MLP neurons of a small language model. Each row is named by its layer, matrix (gate and up: input weights; down: output weights) and neuron, and shows model dimensions 160-255. Each number is 128 + 24 x the weight over its row's rms, rounded and kept within 0 to 255. Numbers have three digits each. A neuron's up and down rows have the sign that makes its largest values positive.
A block is one neuron, or neurons of one layer that tend to fire together. After each block is what it responds to, as a language model described it from the Wikipedia text at the highest values.

L4.gate165:096089093150147128118104136108147126114138183111104137156139139122122112131149135121177145154103100096086149116116101175117091158142140134158109130076087099082136143154125132130131085148137112108129146166142133112157146136125133120114150140117106138132118106109114118172119165111139138148
L4.up165:105099120135129108122112110112138177140133115149112158159145145126119109142113108113156111109099091156131125092129116115083136138105102125145160134100078128140162129142141141110123063147092106129136117131172142106128116119136131131153138103095122114116135129108143107096100065083143133108
L4.down165:135155171106131120132135140096098097112134133146131102059146132128124154110130144149139118098118126156090155122109160111140162132091061139146090095159145114173155100108136107111132145137096112154183124160091128152128142103154116102135149114159119116161124118114135116098139099117123099136
L4.gate269:129123125105111101131134132171116083139113143122102128134158127088131139142106101149121144132135089121160156152124130185080110134149123105092131144127165095126112158105114121142133127137134069101102158106119121097142118151106093129169136137125105111120137106090133133189134092126093122133
L4.up269:142106153135124091098121195155123160141142159138164119075093133160136101181098145130111137126136137129063094117081120127096113159123092133110101158131123138148176121134169110100123121127150107118092127120138126099087094140145139116132159111110135078145114100103130142129102166125112130120
L4.down269:155137134106184150195147103118127100123107161069125166149129098127158140086148124161134095141109153162123123130145135126124154092142149117118158148093111105103116129115109208167142116160110121131134117142128142135138142129122120122148123175151170171120124145112110166144147100139118115113
L4.gate359:132120096136121106143136151199126130124166150091086130134123120141151130107109129125102117103156101152133155140120135129097111145116113169158133142130107110154106133163087116178150102134115133130116125149106139093086167095158105112141134166110066099152114153114100161146111123083102148110
L4.up359:166160070156185144167168177128094071126107131137150151124084128128154105105098129155096109139107126106147109128081138100107123127105162170113133160113121114136138110113149174123123124112108117119120104108100161111174143147134135126142159094087091083136121124163178151112130129116134140091
L4.down359:136101139115102113094107122103151123082143103120118172129141162094137095123135135101114109140103148128154157175147125100098130112130107084111170096113098076105155128134079130119132157135138149131183132119159135124140130111129087165148175140102137123085091168083105144087112135135111158181
L4.gate736:117141073133145116141150111121110120136091129128118137151130112146150142138110115112120137121107117106168103134156124108150144109185127148113151111110129124104110130110158145135125137074169112159142131087132117103165068137085108128174122140073118137163116162107136151107094180152148101104
L4.up736:097153117146055164091151143126146119160162128116116138113127114083120130134117152140120101125120085136142121160126093153162110114133110135088123168118086155152140141136098091122127138147108131139141144073178116114104112149115133147119140113074126128152095088153118152132133116147149154155
L4.down736:115113145077154119100090080123107130144107147144114144165106166080123113142117110123140137132126100133085124174118142132086140134137129137164109123128135188108161092131133135096121112146160151081090094141087149101148161146148146128137123116151137084115146123119083093123105174141103118101
Description: Second word piece of rare proper names split after an initial capital letter, like the apostrophe in O'Keeffe or Ja'far, Ol(mstead), Ş-ah-dağ, in cast lists and tables.

L3.gate364:149100093139136123144143125122108140121140109141138135128128114102142120103124104134174164158128154060111168154124106150147093163179113154107120141165153120130200137130083164094082095148124129142154140119112125134149108128127104086094106107102117134120101121112144112191151123133140106144
L3.up364:082134123130124105118133112190077118160138168108160136134131146120086126138133108086135139124098143080148163114105131114102100135134048145132141095145089119095087155114145146084077127145139149142108154152107100139122146087113134092144148094099141106098120105115106154131151096123122113127
L3.down364:143119140138139121161142095162175142079109102151128128167131165104121111140109136125121116093147119117109095132124181146142157131107137111131106129090170119118160109128104123159127181147135098102100196113128163110136099158132160126115149128135107153146110169133111175085152133152106153118
L3.gate437:118144104134139091104123083178127101118095081111080115129116127128115163138125116095161162116106159111095108157103131116118131082168111122192184135106140120121151131164134151130140109172067117138130170125124143098138139149164117127135115125118130125077168122167132116129162120158145130090
L3.up437:094115116113138112123114136090155146160103132173129094116094120080145094095150126148085139148147108084126147100113111164190144146101096150113093115129129168112113184120091125156131137169140092114135138137188105133155141087126141109139114143150136138136106130091176144120157181125120114141
L3.down437:148134119150104115127137152167115107100184134096126157158168127126115140131122098127172107082111165165139089168163150104094094099147159088119174131122117064142146094139147148075100113121095193160118116118084139112135138169145112147126130120117126146100162124155091139126108087122127128122
L3.gate615:167145154177169118154110135111151134128146131128168115135089112145132127110130119160160095148125091177183146126121124083166106109140141083125132148113091134174119120130108137096067172111127126122140129127109124139140092120105122143124115111116163119142143130154111157110112102145157108125
L3.up615:107106157086124140149128131119139152184113141142096160160136105140111078115119112109149117094114103155125136196119142118131149122163110142133144105140145156115113152129137123124115135133127120141118137093122080142128170121130135050126188140128149108160139122113117108143151119159160150147
L3.down615:177134134137135149142152091115120126103150153122171097135146135115166157131145124135163121177111100145190109134132131116140103116146170075186119178116139102170079115134130124077105156108118059112118150132148121074130118112119151146134091113106159147144093140126103131095137093148157067120
L3.gate703:113118100107144095113134102152129112152098119142055140122136137116119132106120142139148137128102136144092108113149146111112123106180114105145159091116137106106112142145122134098096162194127152181103154154150139150173103117124116102123150081138112122142153142123163136081094092141129109147
L3.up703:156144125132098117078104131139071128141111113120137105152130106102107078144097137116122172164126125112123112163049126146147150118148068146149128176150125159128113168134124148122099136108097124196127122071115149106123115114104121107106118143140132129116126118073109123157136089099128152181
L3.down703:099094116123170152173157124109137117098113143155115131079114143138169123106120134115144097111101124140138148144194161120115102137102184129088120126063106107124162141115175103142140136158146153104140117164141122131115155152130097125157154115145110102114137137106144117088090159147116127122
Description: Month names beginning a full date, usually after "on", "in" or a table pipe, e.g. on November 10; weakly, word-start fragments like Sp, Mid.

L2.gate752:170112121129100125137086122128121182118134123146159153103123103138080122138117135150147116138136084104124134127145111154098159139165136141157090126159130157107126099174187134111121135098127152104131124156138120140123149136139118124156130135075101113149105120110094131142069142135109119198
L2.up752:106157087106113150136158070078133134114155166161147173131128108134126113141143152171084163128092122139115127075128118185124124127120144106108118137086086157114109113144109127136147114124119117064098156143114139150090154109120097127158129158167167172130088177121133086139132125083143143165
L2.down752:133123132195166134121093139133119118153139147141118124139134136095131122082095141170157119132127156172102122126127114112105137129138116134138151144161186144140151106115142111110183136137114158143119097146161134147125102166143119139128116084072097112083137093102153145074136098144170142098
Description: Short letter fragments inside unfamiliar proper names, often in sports tables, such as the k in Ngorrkkowo, Morgoth, Wágner; also dots in U.S. and a.k.a.

L4.gate5:158110156183155119126093112176140143148110119140107129130146109114123178149096142081148149174143079108063117153120124099114105127142077148104107119168122163120157160126162101179109110165103062139097160122144098116188183132133107106114129111142115118130094093102129157151144090091133172164
L4.up5:103070148148082154129126146129111108152106119123132117131126091119177155128067128129109172155108167123140133117139137099150159095119102125126140135115094136121126191095127110144123105143081137141115093102127144131185070161133160130128145116099104156105149149119151084107165188160112106091
L4.down5:116141128135124129123133165097089114150134123113139134125113106116070131104147093112131149151141106123156131123122106138136155137159137125111152159135151119138140079171120170141174102092112147124104140154130125137099096129154138119163095105143137132154169095149126109138090171114130133149
L4.gate29:115141125132160117119142155158126151150167118088157149132118137120136107106119143138099102173133120106124130114155147115162128149156139151134102126080097159156131128119155131141081148117142108133138126162101116147128117134125102143131137130118131113085154142136101175118109121129137123139
L4.up29:134166105124149143124105137177158112126125118095133131177113126133145123090126113111105118143101144136090141099129161093125104184162109140138125145094066136131165150175165128126113129128129123105132147195110135136131126134060120121134165119135118083092147118119126123092119140104165106175
L4.down29:124127121116124151117118164146127080121134130118124133113113157125145135170138129071134131087137121077142152141101123112133100114117095168152143124093129131167129145175175106132116167156133161122125182124130120138092090125100100160125116084168149085135134078120126129117137144148148096146
L4.gate358:070176100122107140118127154154146134158168119125142111174123116102148121143138106127141115125197163117103145159117145141144163176163123127137086095119153196149187117104135102164103131139115104144095132147144110148143121148093149124129105151107116156128082107133101161103152144108145155155
L4.up358:165159116166138140120180147138137176159140105183129105100158066121138124178094150105151140134119070114134149112143071122095124174135118130163138144147122151178128120128112076136138138096162097114109107139096151093057145195159181114099116077101138121123120118121138104121135103119136128132
L4.down358:095140196133161109145116153096164117168094115110161136115100149152116119123105075168115090118141120101143136137104102118121088110133099136131164131144138088106082146131107114124116082146115134101149118125165117142140119072142123127124138158134129144123116143128126093141120098141164133168
L4.gate577:185143111106175144114104124149146131175155124130137115142135124117159163107131099129136110111115124101105124117151164123163140162150120095122091102144150185149143161126147081157088155141126130133100104127147101139133110139133098099122121096150120114118136151146086163145103125155125122114
L4.up577:136148122140134153122124123172081132132167112132158055148172142099122165141162083134131138141095090101113142149110086130118171130134092150164130103097121143108147133145141116181155139138073075145104110148134119124125128078158122120139126140064145174093113120122122130145148151124153134128
L4.down577:098095160083201143136122157099135096132118142120123103134141126134108139098121176107123101111101140098127143100134154135088113117087122150140156106165121126093105139106103129161150115134114094106145157108122128121162117137134098140183136127145121172129145110113161125133108116097100068142
Description: Month names in full dates, mostly after "on" or "born on" (on December 19), plus table cells and °N ahead of numbers.

L2.gate182:143144088140124113161117126156076122141163134142110112099192112078137138105103103127151096140155107082121128141172134140135081138156110076105134114094151116122130140153108106159103128121149115113109124180114082109174098150153103134186177104120109068133171097106104132152130125113106089122
L2.up182:125114109203143109152119114123128164166136095106152155105125139087112067129194113100122166103137152090121158131138120087109129135116103112125122132140151159129121144111132101174084154156142091162131113130129149152134146128133128119137148138088132113116165122094184125159101135124128150158
L2.down182:117098124116162093112116109144070116145112155116098107113140131104149138108106117125126139128102116169149139128166132152098116103173095156088137150159136091144124159157117125120074120138155117127119153097105170109095155135135116133120163165155114096146130142142111134127108121096160110126
Description: Month-name tokens beginning a date, usually before a day or year, after on, in, or a table pipe: born on August 2, in March 2024.

L3.gate233:158098135149124138124115150126120119123165134184124148108158104133108143152077129114130138115108131149140128104114139089145086123173104146130149136103119131130107091179134142108107142148170117132162118110090138056141099134088077116105138091076158109132118092113088148151137125115152149164
L3.up233:100106109105144099120126158116134164123119089129138154109111182199139138174147134163126149102155206096130146124142101094069107099139128147097146104122119098107136134116105156127130117160091122166131135144065139103129135133173123164144140106145166108129114143152117127117141166131156195102
L3.down233:116166140115095124147118140125117113154169170115122144135109124127142104093116112125138100143115105118133144136175140180195096139113096115155129128142129130162158145131108099141108118133147143085144139062147120120129101185076126133143164136077122149149153086125155117158150106129092093105
L3.gate269:135152143165162112154151146115127101119151172132161096110121117103137116107125096186111153119165162135107121123118081169162142144160169105119121130134128103084168161137121129153123148150106112127175130102127112071143125144173158148103164121112130146129146136090133134134130150095159138103
L3.up269:123179117132123098147137137143153136164125148155147109101152115115136113129131123174093126132112138159132131111080110161143136150123170124104132154127124095096175127157145103134134119110137118156145127128103163095149096144129188134173147122097156084153138136102153114130111152099113147134
L3.down269:123083112148105108161158097093127115160116124109108138114149143122161165111115090134147114108117101138109102134108171183079092162109127152074143144129152125147138108095109122109107158109148160117108113108144136121109137109131097089122114103148131103125116106148145103155131139135095139167
L3.gate379:114159129118156120120087118116104128107114122135129139133126097148154088106107159126110117096163092142128151125118101132092135155148135161123110177140110149120171128148175120091113153128112131116169112133122140114073169149119111095116116099131152095150089096098110178115112122149141145101
L3.up379:101186102089169146134126116147107119125119125172175145115126143125176159152183098112108094107127123142129131113122151164149101122139140137126143143101122139157131086136163138158134115144114158085152170134115127096129154130103131110145140130093149096123112110095148171136148110136148166134
L3.down379:110158136139094101137156119152162116140126161114130149130096139091134116118134102125170131157107158094147132088153102101107167142093142122153139109142126116090110112098114120105107147114111143139123132140117138132127126113158060138135151149133104133175118128089121125112125096121126106159
L3.gate455:141112147117132095143077084137102129100150122128152169125089120133101096137138113171109114162120148122088138126164101116126120088150105158125084154085101174093188132145197114127120158163145106121156130142097102127156105135155146152096143164085189120135120151125098104125101110138112153078
L3.up455:085144115105138112130125143104153085085125122115126101119102176140152114149104121152126150116113136193087146122154156147136155123119168128132125102137126147139108191179166133131123114155106148128137164133163126177119125123089152147136107142144130146175055145108090127158131110153134115130
L3.down455:149133176163146103140101146152158109136078120098110141105139112135131118093149070104136150108110114136147112120107130099157103092138148096133107126109140100099098113091117129088142130133117139134110128148124147165084090102142086121163115169097103157153172144125143128161118145156100124101
Description: The word piece right after a split-off first letter, usually in proper names such as D-ard-anelle, L-our-des, V-ul-nerability, or call signs like W-2.